config.yaml
num_attention_heads: 4
norm_eps: 1e-05
positions: "rope"
tie_word_embeddings: true
parallel_block: false
optimizer: "muon"
warmup_steps: 200
schedule: "wsd"
decay_fraction: 0.531
decay_shape: "linear"
final_lr_fraction: 0.0
max_seq_len: 128
train_tokens: 361900000
dataset: "wikipedia_en"
MLP neurons of a small language model. Each row is named by its layer, matrix (gate and up: input weights) and neuron, and shows model dimensions 16-143. Each number is 128 + 24 x the weight over its row's rms, rounded and kept within 0 to 255. A neuron's up and down rows have the sign that makes its largest values positive.
After each neuron's rows, "fires after" lists the tokens most often just before its 100 highest values on Wikipedia text that the model never trained on.

L8.gate663 [127 139 136 116 159 134 105  80 167  86 190 136 125 173  80 107 119  55 125 131 133 150 109 148 110  98 101 130 120  88 151 159 137 122 141 131 166 187 106 157 130 145 173 105 121 129 135  97 153 125 105  98 125 126 131 151 100 135 144  82 120 119 141 149  91 109 117 124 107 117  92 166  96 129 126 136  92 132 133  96 101 104 124 146  97 133 142 144 121 152 155 140 107 112 109 125 140 172 133 155 133 108 116 171 109 109 130 134 144 166 100  70 146 119 133 112 105 151 134  89 129 125 189 172 184 140 146 126]
L8.up663 [143 117 142 109 119 107 138 127 146 145 171  83 155 175  95 148 121 122 158 168 107  97 102 150 125 118  88  95 124 147 147 109 142 140 146 124 131 203 168  98 108  98 129 121 104 139 175 167 113 117 132 132 203 105 129  86 150 113 110 146 113 115 114 125 118 145 181 106 131 140 161 137 111 168 112 142 135 128 120  99 141 120 125  83 148 161 170  64 113 106 111  85 123 160 139 125 133 142  64 102 148 136  98 144 116 142 130 122 111 160 125 157 111  90 114 139 126 133 117 115 126 125 182 148 150 132 148 161]
fires after: " S", " s", " K", " h", " H", " M"

L2.gate563 [ 90 126 107 121 107 118 130 131 120 143 120 115 136 172 163 110 144 151 123 133 173 119 124  92 148 148 139  73 153 174  94 135 101 117 130 105 160 132 101 137 130 129 135 140 156 139 129 117 126 113 132 104 119 115 104 122 128 149 141 141 136 106 144  89  71 146 132 140 122 105 163 149 113 116 106 106 114 124 104 140 155 105 118 159 161 166 146  92 102 121 119 136 125  88 112 137 139 146 166 113 135 151  82  89 159 149 135 169 133 100 113 119 116 167 113 104 165  90 152 159 146  91 103 167 117 163 130 125]
L2.up563 [ 90 104 107 152 128 144 129 161 106 122 131 109 122 130 125 143 155 139 136 132 100 111 123 143 121 148 156 130 135 154 115 154  62 130 118  86 103 117 134 132  92 129 147 141 120 131  96 125 174 158 143  77 140 124  79 145  84 152 140 122 164 154 120  85 140 128 123 176 100 147 142  91 165 145 126 130  91 148 144 114 118 124  93 123 147 143 157 127 125 117 159 125 144 147 125 149 115 138 112 176 107 162 164 133 159 122 114 137  85 122 156 138 124 128 123 167 177 139 126 141 149 157 146 136 116 130 155 134]
fires after: "on", "u", " de", "ran", "a", "il"

L7.gate321 [105 160 179 147 106 128 121 134 140 159 144 131 110 100 130  96 141 130 127 163 108 137 164  85 177 154 154  80  87 140 138 126 135 147 121  87 125 129 109 136 164 117 147 196 102 115 138 138 158 157 146  82 108 138 105 120 151  98 150  91 109  97 131 138 144 151 102 148 129 146  73 107 122 130 110  75 114 107 141  96 111 134 154 125 148 131 123 104  68 108 211 128 120 139 122 149 118 141 147 155 124 154 117 152 131 138 129 134  95 123 140 140 120 107 140 114 105 132 154 112 129 162 112 134 117  70  88 183]
L7.up321 [118 114 163 127 126 129 153 139 123 124 127 127 144 100 135 105  94 118 150 116 107 141 162 100 131 141 104 122 135 177 139 147 130  92 122 159 106 113 118 131 144 153 131 164 166 168 113 130  94 160 136  84 140 160 125  87  89  95 141  95 134 122 110 160 132 107 140 172 112 138 133  74 174 134 104 113  93 104 143 124 124 111 146 153 117 113 146 139 153 120 172  94 127 143 132 139 101 140 152 146 152 113 113 167 131 175 113 112 113 156 120 114 109  90 136 103 128 119 139  78 129 135 160 137 148 110 143 139]
fires after: " m", "ou", " n", " w", "ed", "l"

L7.gate364 [134 176 110  95 130 116  90 140 135 129 113 134 127 134 207 184 118 113 114  74 129 132 127 154 125  87 111 130 153 111 115  94 102 136 137 160 133 150 124 150 118 129 176 173 111  95 124 125 135 114 176 156 115 174 125 102 131 156 140  71 129 105 122 119 120 130 192 126 108 113 108  90 107 135 142 118 158  96 104 133 113 128 127 103 167 126 139  89  76 143 146 138  88  91  99 148 148 105 123 128 128 106 100 121  74 176 122 146 119 152 122 156 134  97 125 117 127 117 173 150 142  99 129 161 139 155 104 107]
L7.up364 [131 183 125 134 134 131 161 132 124 149 143 155  97 144 135 194 139 113 106 143 161 123 128 109 110 134 105 115 139 116 145 115  96 153 118 122 113 131 173 131 150 127 177 145 163 112 117 152 186 153 125 150 120 172 129 145 126 164 103  89 135 192  92 107 134 120 139 149  74 119 116  95 101 142 164 106 121 108 113 121 144 149 117 144 118 158 114 147 164 128 146 135 152 113  95 141 148  81 127 117 130 172 161 123 122 150 139 136 137 162 161 122 143 183 149  90 139 140 168 113 145 147 102 161  82 132 142 125]
fires after: " com", "il", " M", "om", "ran"

L7.gate549 [111 175  86 128 144 136 148 152  83 170 121 138 153 114 157 109 155 144 138 111 147 140 144 133 147  99 139 119 143 160 159 101 115 151  99 110 127 126 148 149 158  81 136 117 177 121 150 138 141 101 112 150 143 142 177 157 103 120 138 126 110  90 113 152 132 172 155 129 123 130 151 106 110  89 118 153 128 135 145 146 138 141 111 153 112 138 157 147  83 142 155 150 104 136 118 136 130 153 110 156 167 136 135 126 127 119 146 115  99 157 121 123 141 125 116 115 158 162  94 125 124 123 108 114 135  77 125  98]
L7.up549 [119 116  76 134 133 158 138 139  88 192 118 147 158 156 154 133 143 179 160 103 143 140 172 158 169  85 138 156 151 125 145  99 121 155 109 124 134 120 170  98 139  88 126 123 175 113 110 107 129 118 139  94 129 120 141 159 154  76  86 117 141 135 131 145  76 120  89 131 133 157 149 134  98 142 122 103 179 166 100 148 104 120 137 100 112 136 154 159  90 159 131 127 154  98 116  96 154 125 192 101 137 144 154 122 132 142 124 155 123 152 122 141 120 165  95 130  66 105  94 152 127 141 134 104 133 137 155 116]
fires after: " an", "on", "n", "r", "en", "i"

L7.gate138 [140 124 141 120 159 116 152  84 162 170 147 143 129 137 100 167 145 162 143 176  75 112 141 143 115 123 161 120 120 130 108  75 141 106 145 136 105  76 148 140 127 118 115 114  98 132 160 160 135 144  85 144  75  95  90 121 134 104 144 146 151 118 140 130 129 153 121 152 108 152 148 121  99 131 143 131 131  71 143 146 114 143 117 127 113 123  75 112  92 116 179  87 150 154 102 119 115  88 122 139 148 110 133 157 137 106  99 167 168 165 122 110 124 156 119 108 166 127 120 146  99 109 103 145  98 172 117  74]
L7.up138 [159 143 128 120 149 113 121 107 118 146 130 108 127 117 145 179 148 157 129 123  66 128 118 120 153 107 138 131 150 144 106 111 118 115 114 149 108 142 137 143 157 143 109 130 117 120 160 147 115  71 105  95 121 118  49 120 138 125 140 147 132  95 171 135 100 117 101 125 112 148 102 134 100 159 149 107 124 165 133 133 110 125 169 108 130 158 116 154 130 149 110 113 101 158 144 103 138 115 114 136 144 153 100 150 129  76 131 106 115 111 156 123 171 168  86 125 102 130 140 139 135 147 178 137 120 148 144  87]
fires after: " pl", "v", "i", "id", "l", "al"

L6.gate21 [120 164 147 115 123 134 130 118 135 121 145 115 156 148 152 127  96 127 102 142 144 112 117 141  78 145 143 114 126 150 155 129 102 111 120 127 153 109 196 106 123 133 139 113 134 107  98 146 142 104  98 116 124 160 140 122 105 165 111 105 124  83 123 119 123 137 177 117  86 120 125 123 163 134 128 157 154 155  92 119 144 150 155 140 174 136 134 141  86 124 144 141 118 123  89 141 120 112 137 125 122 106 117 155 131 106 103 122 145 124 108 133 145 118 136 105  86 167 144 129  97  94 164 117 110 149 115 144]
L6.up21 [108 140 114 162  73 143 156 149 128 187 137 107 157 118 122 107 141 107 153 103 132 134 129 131 117 163 178 158 133 139 136 126 103 114 131 137 118 134 128 108 133 132 130 100 161 140 136 149 109 141  87 126 132 124 137 126 131 120 102 133 132 112 101 131 170  99 169  72 151 137 131 120 131 134 172  92 186 143  83 135 123 154 112  90 133 130 171 168 110 111 101 168 131 110  93 106 168 111 174 148 114  91 123 125 116  87 121 123 142 122  89 123 160 141  72 159 129 119 127 163 133 165 126 118 110 134 130 123]
fires after: " t", "w", "i", " g", " to", "n"

L2.gate178 [146  89 153 127 144 140  76 115 153 134 147 123 197 105 131 120 144 101 132 120 135 125 139 132 142 119  89  94 114 109 123 130 120 128 166 108 172 148 145 141 138 130 115 147 124 122 138 122 149 120 121 122 126 144 126 163 147 136 133 101 111  97 122 111 176 147 136 131 165 126 139 163 147 160 110 126 119  98 126 152 180 154 118  94 128 156 123 139 109 105 119 127  93 116 120 171 123 151 139  94 104 134 114 167 122 107 121 134 187  76 179 152  95 114  95 155 147 135 129 121  47 116 187 169 111 171 108 133]
L2.up178 [ 94 152 109 130 115 130  97 103 103 129 151 121 168 126 149 112 108 106  96 141 111 154 121  98 137 111 127 159  88 132 130 136 122 121  98 152 161 147  99 137 122  94 124 152 125 100 102  95 135 136 118 142 147 125 128  71 123 125 109 100 100 135 185  88  85 175 108 127 124  91 155 108 165 111 153 131 117 132 141 155 142 132 102 172 135 120 129 114 124 109 149 138  86 109 152 110 148 111  86 139 127 119  73 132  79 100 105 113 122 151 156 143 151 122 117 130 133  88 139  86 150 123 152 117 133 132 129 147]
fires after: " U", " C", " H", " K", " A", " W"

L2.gate222 [119 147 146 143 109 150 147 103 135  98 144 141 135 105 165 134 102 127  89 176 109 146 161 112 114 150 127 135 176 170 143 133 179 170 107  96 124 114 107 129 107 126 157 119 127 140 122 156 131 157 114 122  71 169 128 114  93 102 139 124 148 139 145 107 114 144 135 131 100 175 110 125 170 125 139 116 114 107 115 107 143 115  92 139 142 117 167 143 141 103 154  97 109 140 118 130 148 127 118 112 142 130 139 142 144 147 148 135 136  74 134 120 186 124 144 135 108 127 233 137 127 118 156 139 129 176 138 107]
L2.up222 [139 153 149 115 138 136 100 118  92 182 153 123 104 136 147 140 133 113 147 140 129 129 156 146  93 115 138 115 119 146 141  78 134 168 125 122 145 127 140 112 176 139 146 122 107 110 147 134 134 143 109 148 115 152 136 128  99  85 165 157 152 111 153 115 113 160 119 119 167  78 120 140 156 158 146 115 144 103 116 127  99 134 140 147 167 126 153 112 133 162 136 114 155 163  79 154 111 143 137  74 169 104 126 142  95 163 120 143 146 115 128 130 129 111 147 116 115 132 140 131 115 114 118 137 125 134 159 101]
fires after: "h", " n", "o", "n", "i", "en"

L2.gate341 [160  96 100 146 143 106 123 144 140 124 135 154 116 179 126 132 132  90 155 124 142 125  90 154 111  56 109  89 104 135 143 119 168 152 112 133 105 167 127 134 148 129 123 159 135  92 127 115 136 130  96  93 119 118 168 122 109 105 152 131 106 158 118 103 160 141  98 114 131 113 134 109 108 151 130 128 143 113  95 107 146 113 136  91  99 129 118 128 134 165 146 130 150 141 132 128 152 168 129 144 128 155 117  98 169 124 155  96 156 149 151  84 168  93 135 125 131 133 110 164 165 111 127 134 117 158  95 131]
L2.up341 [150 177 142 110 136 127 133 109 145 168  99  80 118 198 139  90 136  94 142  98  99 112 126 144 116 140 130  80 106  96 115 156 148 116 141 109 155  95  87  82 116 148 139 100 128 133 149 164 131 120 106 121 167  97 121  77 133 123 117 138  80  73 158  81 141 126 141 138 131 100 141 155 141  94 104 122 152 149 116 138 141 140 180 118 174 104 120 137 144 102 110 167 131 107 164 136 136 110 128  94 144 110 168 130 133 149 129 130 106 144 131 118 142 110 117 110 112 121 130 153 151 177 114 139 150 166 137 140]
fires after: "u", " h", "2"

L2.gate450 [143 118 124 136 126 109 138 123 144 154 176  76 115 109 131 126  87 144 100 135 107 108 133 128 142 105 127 117 136 143 127 123 111 104 131 141  65 184 121 155 128 125 103 130 118 172 133 125 158 124 122 133 179 167 120 146 155 134 100 141 130 121  75 142 129 135 159 147 156 100 150 152  91  98 137  94 128 148 130 130 124 100  76 100 168 108 128 119 140 131 150 175 118 108 107 114 113 121 150 133 135  76  93 123 136 147 113 116 135 125 102 165 111 110 105 138 162 129 142 153  78 130 140 165 148 125 126 137]
L2.up450 [150 162 107  89 148 103 124 118 134 187 125 119 113  97 113 121 136 151 125 137 112  93 115 138  96 132 111 126 176 168 123  97 119 127  97 122 102 135 113 148 153  93 151 117 143  96 184 139 126  81 140 152  93 148 136 167 195 128 131 114 102 126 131 123  95 113 138 125 124 166 165 124 123 137 117 111 109 107 123 167 113 100 139 110 132 138 115 147 143 153 141 164  95 104 123 109 137 115 138 131 180 165  94 147 118 117  85 100 151 105  93 121 140  83 100 121 133 145 145 144 162 143 133 150  97 115 150 104]
fires after: "3", "e", "4", "2", "1", "5"

L6.gate429 [ 89 129 136 149 163 149 134 107 105 139 132 104 114 144 170 125 122 121 119 136 132 124 154 148 141 146 144 113 103 141 101 107 101  96 156  75 104 155 157 162 139 135 166 180 115 139 155 119 102 111 143  91 168 132 125 170 138  89 147 144  98 157 130 149 106 167 119 138  93 115 127 102 123 129 131 126 123 116 150  77 121 141 112 120 120  83 124 119 169 150 111 175 159 119 113 118 165 128 149 135 154 156 126 125 108  79 108 117  93 148 176 134 122 154 116 155 149 145 139 130 102 108 144  98  88 164 148 131]
L6.up429 [106 158  91 146 135 123 105 104 113 139 102 148 125  86 162 137 141  83 173 125 133 122 145 116 127 118 160 129 133 121 106 129 116 132 142  56 143  96 196 146 150 122 153 170 133 126 121 108 104 117 123 117 124 125 101 107 128 150 176  96 152 163 149 115 141 111 163 118 121 100  97 124 131 131 102 140 164 127 135 115 161 123 155 163 112 115 110 105 141 154  82 128 117 106 134 116 148 110 130  86 108 106 139 158 120 171 126 116 171 125 116 163 133 100  87 128 175 132 182 162 151  83 103  99 112 119 120 169]
fires after: "l", "s", "el", "ul", "ain", "os"

L2.gate548 [104 147 120  99 127 149 175 148 148 116 129 103 138 113 157 121 196 184 118 151 160 104 137 133 152 133 115 159 122  99 162 132 127 131 156 110 156 157 138 154 110  80 136 126 120 136 136 101 152  86 107  97 147 123 121 152 104 157 163 104 117 143 144  83 101 136  83 116 140 138 158 109 128 161 132 129 109 121 100 118 126  75 140 113 145 120 134 133 144 111  97 138 123 142 134 143 165 114 122 177 106 121 118 146 129 134  95  84 115 140 143 120 158 134 151  70 123 130 106 166 150 144 148 110 107  91 122 104]
L2.up548 [159 134 117 157  98 136 120 134 177 126  98 154 147 113 115 118 112 115 166 156 118 105 116  81 162 175 134  98 150 115  99 134 129 160 126 142 151  95 145 139 121 123 127 155  87 105 119 142 118  98 184 125 111 191 108 121 150 154 156  75 128 126 105 109  79 162 136 131 131 148 128 106 131 144 110 139 161 108 153 132 154 160 110 143 111 154 133 124 113 127  95 116 110 163 125  99 191 128 126 117 127 144 118 169 137 123 119 151 152 127 162 139 154  98  73 109 108 123 120 147 139 164 141 123 135 139 131 125]
fires after: "s", "res", "as", " p", " P", "os"

L6.gate556 [140 128 129 158 145 148 120  83 181 119 125 161 170 133 112 101 130 137 146  69 156 106 117 142 106  98 147 128 118 131 106 149 152 134 137 134 135 104 130 101 195 163 105  99 125 122 156 105 119 121 106  87 108 116 148 106 126  96 130 127 137 114 141 124 105 173 136  72 132 130 139 148 142  92  90 197 138 132  89 137  97 146 139 106 144 123 108 120 145 111 160 141 124  85 149 103 101 107 132  94 132 111 143 133 136 130 152 133 153 107 126 160 141 151 132 157 133 131 143 162 111 114 158  86 131 141 121 120]
L6.up556 [100 122 143 125 128 103 145  94 175 103 124 145 110 115 137 136 147 144 159 145  95 133 109 141 147 124 124 142 115 170 120 129 168 122 137 131 114 133 137 144 106 117 116 135 103 131 155 119  55 156 121 133 129 143  87  86 154  85  99 170 187 118 116 164 125 135  70  80 108 133 133 133 143 108 108 136 146 162 109 117 153 105 121 123 132 138 104  98 120 184 134 134 129 151  95 156 143 119  89 137 143 104 134  91 153 110 110 153 172 106 161 134 140 130 140 139 104 108 139  98 136 111 150  90 117 172 103 136]
fires after: " J", "l", "a", " Al", "r", "-"

L7.gate404 [102 103 149 143  97 121 156 127 176 165 127 127 119 126 128 153 130 119 149 131 106 176 142 124 164 123 156 110 124 124  98 139 145 186  92 112 141 130 103 109 107 108 125 171 148 144 157 177 124 120 112 145 118 152  92  94 111 113 102 112 120  70 117  85 115 135 120 132 139 141 125 141 149 103 102 138 114 120 114 120 102 167 122 130  91 101 122 166 125 159 129  97 123 129 108 171 106  99 114 119 133 132 124 174 122 161 139  59  98 122 141  79 152 123 125 147 134 130 122 108 173 113 141 133 115 123  83 145]
L7.up404 [143 101 147 159 130  64 175  87 161 123 147 117 109 163  83 138 107 133 119 142 126 157 142 153 135 139 108 122 164  89 131 107 146  95 113 132 108 135 119 141 133 165 102 157  76 124 152 142  83 119 117 102 139 167 102  92  96 120 114  93 133 113 115  65 154  83 104 132 182 139 146 116 160 119 116 141 137 107 130 101 112 128 133 113 144  88 122 138 129 101  79 119 144 110 126 124 119 140 160 136 112 169 103 133  91 136 121 129 164 108 124 125 139 106 147 150 124 122 191  92 122 130 151 128 118 130 171 192]
fires after: " c", " m", "ou", " ", " n", " w"

L8.gate87 [ 97 154  82 100 102 126 130 131 118 108  95 142 151 119 156 159 166 131 155 151 117 131 125 136 122 157 154 109 116 114 121 134 101 120  99 128 159 104 140 134 127  99 152 122 102 139 165 180  94 119 153 143 146 161 121 124 128 146 164  99 141 105 120 114 107 142 109 148  90 186 142  99 142 120 136 165 131 119 130 129 159 111  95 151 140 111 118 169 123  93  96 123 125  91 202 159 163 107 115 176 131 105 132 153 128 112 129 109 110 146 159 103  87 137 106 130 152 130 150 117 170 134 141 120 126  99  92 154]
L8.up87 [132 134 110 178  91 131 116 133 100 168 136 160 127 120  90 118  88 125 118  90  91 122 109 170 123 163 153 130 121  89  88 124 167 143 101 104 128 143 157 181  85 129 169 143 123 119 118  94 139 152 146 129 133 113  97 135 157 139 172  84 168 146 117 143 135 114 133 132  97 116 129 141  96 114 153 122 147 155 147 127  98 169 142 155 122 176  95 115 137 148 138 120 128 145 123 144 135 123 149 110 116 106 133 122  97 132  97 165  93 134 174 120 166 133 183 138 128 135  89 100 121 115 122  96 142 166 134 108]
fires after: " o", "ub", " p", "n", " of"

L2.gate295 [102 127 148 123 110 120 132 123 131 157 162 112 127 153 105 153 117  50 150 130 157 182 154 119  84 101 117 148 134  92 124 152 147  96  87 108 152 121 130 163 102  86 133 111 122 143 115 141 109 111 131 109 124 160 135 121 123  89 160 149 141  89 118 144 129  99 162 144 141 141 133 116 144 121  98 105 132 164 129 140 138 122 105  73 148 126 100 104 114 137 159 118 149 115 122 134 103 100 122 144 168 122 130 118  84 129 125 121 113 112 154 132 150  95 113 100  81 130 155 110 153  97 154  89 141 104 145 108]
L2.up295 [102 144 127 123 103 151 149 147  74 102 113  74 146 154 172 135 144 131 129 103 117 124 111  80 149  64 144 108 138 134 111 107 152 155 112 107 155 155 125 141  93 161 109 140 131 136 127  99  87  77 127 167 104 164 119 128 143 138 113  87 138 126 146 140 148 107  91 104 142 110 147 108 155 130 118 128 125 125 135  98 177 105 161 127 141 142 135 106 109 122 142 113 177 122 102 134 138 101 100 127 123 144 131 167 163 119 144 148 147 123 124 126 109 116 127 139 116 102 134 109 127 110 106  96 187 115 159 155]
fires after: " "

L2.gate123 [132 162 124 123 138  97 154 100  89 115  80  98  62 129 161 155 129 145 156 111 129 129 156 124 140 169 111 107 145 138 130 153 127  95 129 115 143 192 154 170 140  89 152 131 118 120 142 151  94 122 142  94 129 116 107 125 122 112 143 111 170 134 137 112 126 121 184 103  91 156 112 123  86 135 143 130 142  63 120 223 166 151 128 101  94 138 121 134  86 126 101 113 137 123 142 104 143 140 110 109 129 113 150 135 117 141 122 109 122 109 159 137 122 118 115 102 140  77 107 101 137 180 139 161 128 114 134 142]
L2.up123 [157  96 140 137 159 154 117 145 150 144 108 128 115 139 120 137 147 110 149 140 159 133  74 116 165 139 111 112 149 123 139 114 142 135 138 143 119 127 109 147 119  86  97 111  99 144 110  86 154 156 141 169 103 161 129 144 143 147 165 118 157 144 150 156  93 146 128 118 118 103 145  84 121 106 149 120 126 128 104 105 121 114 136 142 154 168  71  69 127 133 120  83 116 131 103 117 119 105 119 142 169 162 136 159 144 165 144 136 116 126 117 134 131 111 155 148 160 150 109 100 167 127 177 112 109 173 139  94]
fires after: "an", " p", " P", "n", "un"

L8.gate449 [115 135 183 127 102  93 154 149 101 135 121 116 110 110 132 118 157 120 161 118 179 185  97 180 127 141  75 132 145 140 112  98 107 106  84 152 108 117 144 140 127 102  99  78 149 178 165 162 110 108 133 104 115 119 124 121 134 115 125 135 124 129 125 133  98 131  90  97 127 176 136 132 151 100 109  99 114 138 113 128 151 134 153 112 138 133 151 140 147 155 126 155 126 110 142 122 110 140 116 139 143 118 105 106  90 120 132 157 142 125 108  87 153 112 112 135 150  95 100 150 108 147 196 107 145 138 161 132]
L8.up449 [118 122 103 116 103 146 141 117  74 127  95 137 139 175 137 117 163 109  66 107 124 157 122 115  80 146 118 105 113 149  63 116 113 137 164 152 143  70 151 148 104 122 129 132 125 140 110 127 136 117 118 124  69  63 105 133 131 111 144 145 106 140 146 115 127 144 106 152 139 114 125  97 143 139 117 134  93 107 118 144 136 132 132  96 182 142 118 114 131 108 111  99 171 140 152  67 171  99 114 112 109 141 124 118 120 116 135  80 148 123 143 166  95 117 112 128  91  98 120 113 126 119 162 115 130 118 131 126]
fires after: "1", " ", " (", "–", " e"

L2.gate51 [182 123 145 138 133 111 140  89 117 117 137 173 134 122 149 122 113 133 151 141 140 126 129 177 100  84  99 155 108 103 122 105 140  59 104 113 153 119 111 104 156 148 151 116 127 170 119 156 128 147 124  81  95 120 132  99 135 139 121 100 147 151  98  99 107 128 120 126 131  86 126 127 115 140 176 144  84 188 142 188 128 170  99 112  94 146 112 150 127 126 134 159 114 159 147  97 143 148  86 135 157 152 121  71  91 118 103 132 151  73 115 115 129 141 140 125 121  83 119 115 128 117 142 111 131 164 112 127]
L2.up51 [176 127 146 106 107 130 146 158 122 136 150 115 183 140 113 158 158 141 143 134 143 137 120 128 134 134 109 119 126 157 142 172 158 116 166 115 126 132  99 147 108 134  95  92 120 150 141 147 132 118 161 119 129 145 128  81 137 186  85 141 152 116 140 113  81 145 143 153 147 112 135 136 151 115 129 157 125 140 100 196 120 142  92 116  90 145 155 155 114 155 133 114 140 174 129  89 143 123  84 142 133 137 155 137 129 119 124 151 123 125 126 145 132 116 137 128 209 107  85 143 111 120 139 132 135 105 119 175]
fires after: " d", "r", " ex", "im", "it", "v"

L2.gate29 [119 130 128 113 142 159  86 135 135 116 144 104 153 134 153 139 101 140 143 143 120 130 136  95 141 119 117 114 118  91 116 136  75 201 133 109 174 136 119 170 147 129 153 173 136 142  97 142 163 123 153 140 131 180 137 135  96 146 129  90  98  86 140 117 156 123 122 113 139 114 111 132 114 112 156 163  98 172 154 122 131 124 121 121 115 123 100  95 125  79 113 112 139 129 120 118 108 126 138  78 100 119 132 143 151 102 150 138 139 130 162 103 145  90 156  98 103 101 141 154  80 127 114 168 122 150  98 123]
L2.up29 [181 120 138 139 151 157 125 103  86 115 127 137 153 122 131 119  89 132 137 147 105  99 121  47 121 126  85 129 139 129 136 118 103 113 170  97 162 148 136 110 119 121 139 143 122  86 102 126 141 123 131 131  94 167 183 138 108 106 129 114 141 124 128 118 163 131 126 138 138  93 124 132 144 140 153 147  87 150 200 136 147 157 137 146 105 125 108 122 171 112 103 159  85 164 127 134 121 149  92 120 124 121 138 107  99  71 113 137 118 119 122  77 135 154 133 138 111 137 104 138 153 139 123 184 118 140 143 129]
fires after: " M", " B", " D", " W", " C", " F"

L6.gate351 [110 104 131 136 139 122 175 125 129 123 147 119 138 135 159 141 141 101 168 128 128 120 118 188  87 104 117 162 133 121 153 149 141 119 155 113 151 180 123 128 133 156 132 108 134 130 136 109 159 129 150 141 116 136 113 106 146 147 132 131  90 109 123 128 113 109 104 161 118 176 110 106 108 110 102 128 103  98 127 108 120  89 144 147 122 105 145 106 134 155 145 155 122 100 161 101 153 113  86 109 110 133 136 134 189 116 199 128 132 171 111  78 116 155 153 139 132 103 147 129 130  89 167 118 119 154 133 156]
L6.up351 [119 144 118 135 118  90 157 105  87 130 119 140 129 172 106  94 152 123 117 131 151 174 146 145 131 162 106 151  82 134 158 120 104  95 145 133 125 174 108  73 145 144 108 137 111 168 101  95 147 105 141 128 135 121 138 165 152 125 133  72 105 100 118  90 151 102 125 107 102 124 102 115  84 113 121 110 107  81 134  93 163 154 141 100 149 174 138 134 167 111 152 141 127 109 124 111 163 156 130 105 146 117 176 135 130 165  93 110 140 107 125 131 114 114  84  94 150 114 130 135 127 157 123  97 131 132 126 184]
fires after: "is", "c", "ac", "ou", "m", "u"

L6.gate202 [104 123 103 130 130  81 119 119 107 150 158 125 117 146  84 153 100 106 145 138 111 118 137 135 105 122 134  99 112 141 141 102 144 124 103  97 107  79 120 139 111 105 121 137 139 157  81 112 142 106  79  82 130 156 146  81 125 105 139 149 125 130 155 129 118 103 183 134 143 114 127 169 155 114 131 107 141 161 106 146 127 146 116 100 130 186 108 171 127 130 100 139 134 148  77 123 116 140 122 108  90 135 131 104  99 132  90 132 113 145 141  32 100 137 100 153 135 119 139 104 142 116 118 120 146  55 125 104]
L6.up202 [124 141 121 136 113 134 129 148  79 109 135 110 120 157  99 151  98 178 128 105 165  81 130  89 154 138 100 150 138 121 175 108 139 109 136 110 105  95 126 162 106 100  98 127 121 109 134 114 106  73 123 160 124 129 127 110 145 143 160  82 168 147 131 101 122 132 215 161 128 114 128 126 185  88 132 108 193 143 118 110 116 139 120 128 137 117  99  86 167  93 136 119 112 158 127 118 111 179  88 127 118 140 133 118  87 153 119 121 153 137 150 131 146 108 176  93 141 138 155  90  91  78 100 120 112 130  99 121]
fires after: " ", " Un", "al", "-", "\n\n", "e"

L6.gate340 [123 129 145  84 145  78 149 140 136 131 172 148 118 113 154 115 127 140 144  91 129 179 146  91 145 137 133 118 133 150 139 155 123 147 141 148 147 119 173 122 137 143 111  75 141  88 131 166 170 131 128 113 131 125 136 120 135 169 156 129 164 185 135 119 112 169 151 112 106 161 123  98 110 159 141 169 168 124 127 133 119 126 124 107  94 134 100 152 157 107 160 115 103 138  94 128 105 142 142 137 139  97 135 120 129 106  44 143 124 124 138 130 146 107 127 101 118 170 135 108 133 146 106 117 139 140 122 136]
L6.up340 [136 132 106 124 157 137 133 101 107 154 133 118 158 130 103 121 167 133 144 149 125 129 114 106 167 137 144 174 145 142 137 136 133 106  86 132 129 158 141 100 136 142 141 132 143 103 131 141 157 142 116 126 174 123 114 108  53 158  90 116 135 138  87 117 134 149 156 100 131 142 133 122 116 150 172 150 117 112 149  81 160  76 134  87 134 105 129 146 160 114  91  95 103 126 106  79 131 155 135 121 139 100 146 100 157 162  97 101 132 130 114 103 117 139 161 159 129 133 114  84 110 163 154 121 106 128 172 139]
fires after: "m", "ation", "ent", "or", "ul"

L2.gate521 [125 137 122 152 120 102  83  99 142 116 123 144 148 141  97 125  95  90 103 133 148 108 104 106 146 144 137 106 126 185 120 178 150 152 126 124 144 122 134 139 153 146 153 104 133 115 111 146 143 141  63 123 131 173 115 125 129  82 134 103 146 144 100 119 124 125 134 156 190 140  97 112 157 107 145 137 135 101 144 140 147 132 111  98 118 160 109 128  92 146 107 127 113 108 130  89 171 132 114 133 101  86 128 154 135 148 111 135 155 151 149  84 133  89 149 117 116 124 122  96 125 137 156 139 139 150 163 164]
L2.up521 [119 155 156 110 134 139 158 102 105 135 144 165 143 167 156 128 128 127 129 154 121 142 106 113 159 125 110 111 144 102 107 113 123 112 119 160 122 158 147 118 121 140 100 121 128 124 136 112  48 116 118 115 134 130 120 108 115 125  98 159 110 129 155 154 113 104  98 112 191 120 123 165 153 171 151  77 133 173 145 100 143  88 142 102 141 140 157 116 169 132  87 144 148 114  81 117 107 115  86 117 134 105  84 153 174 170 108 126 172 153 109  90 140 140 124 108  69  98 116 116 121 122 100 126 170 116 147  87]
fires after: " t", " ", " (", "u"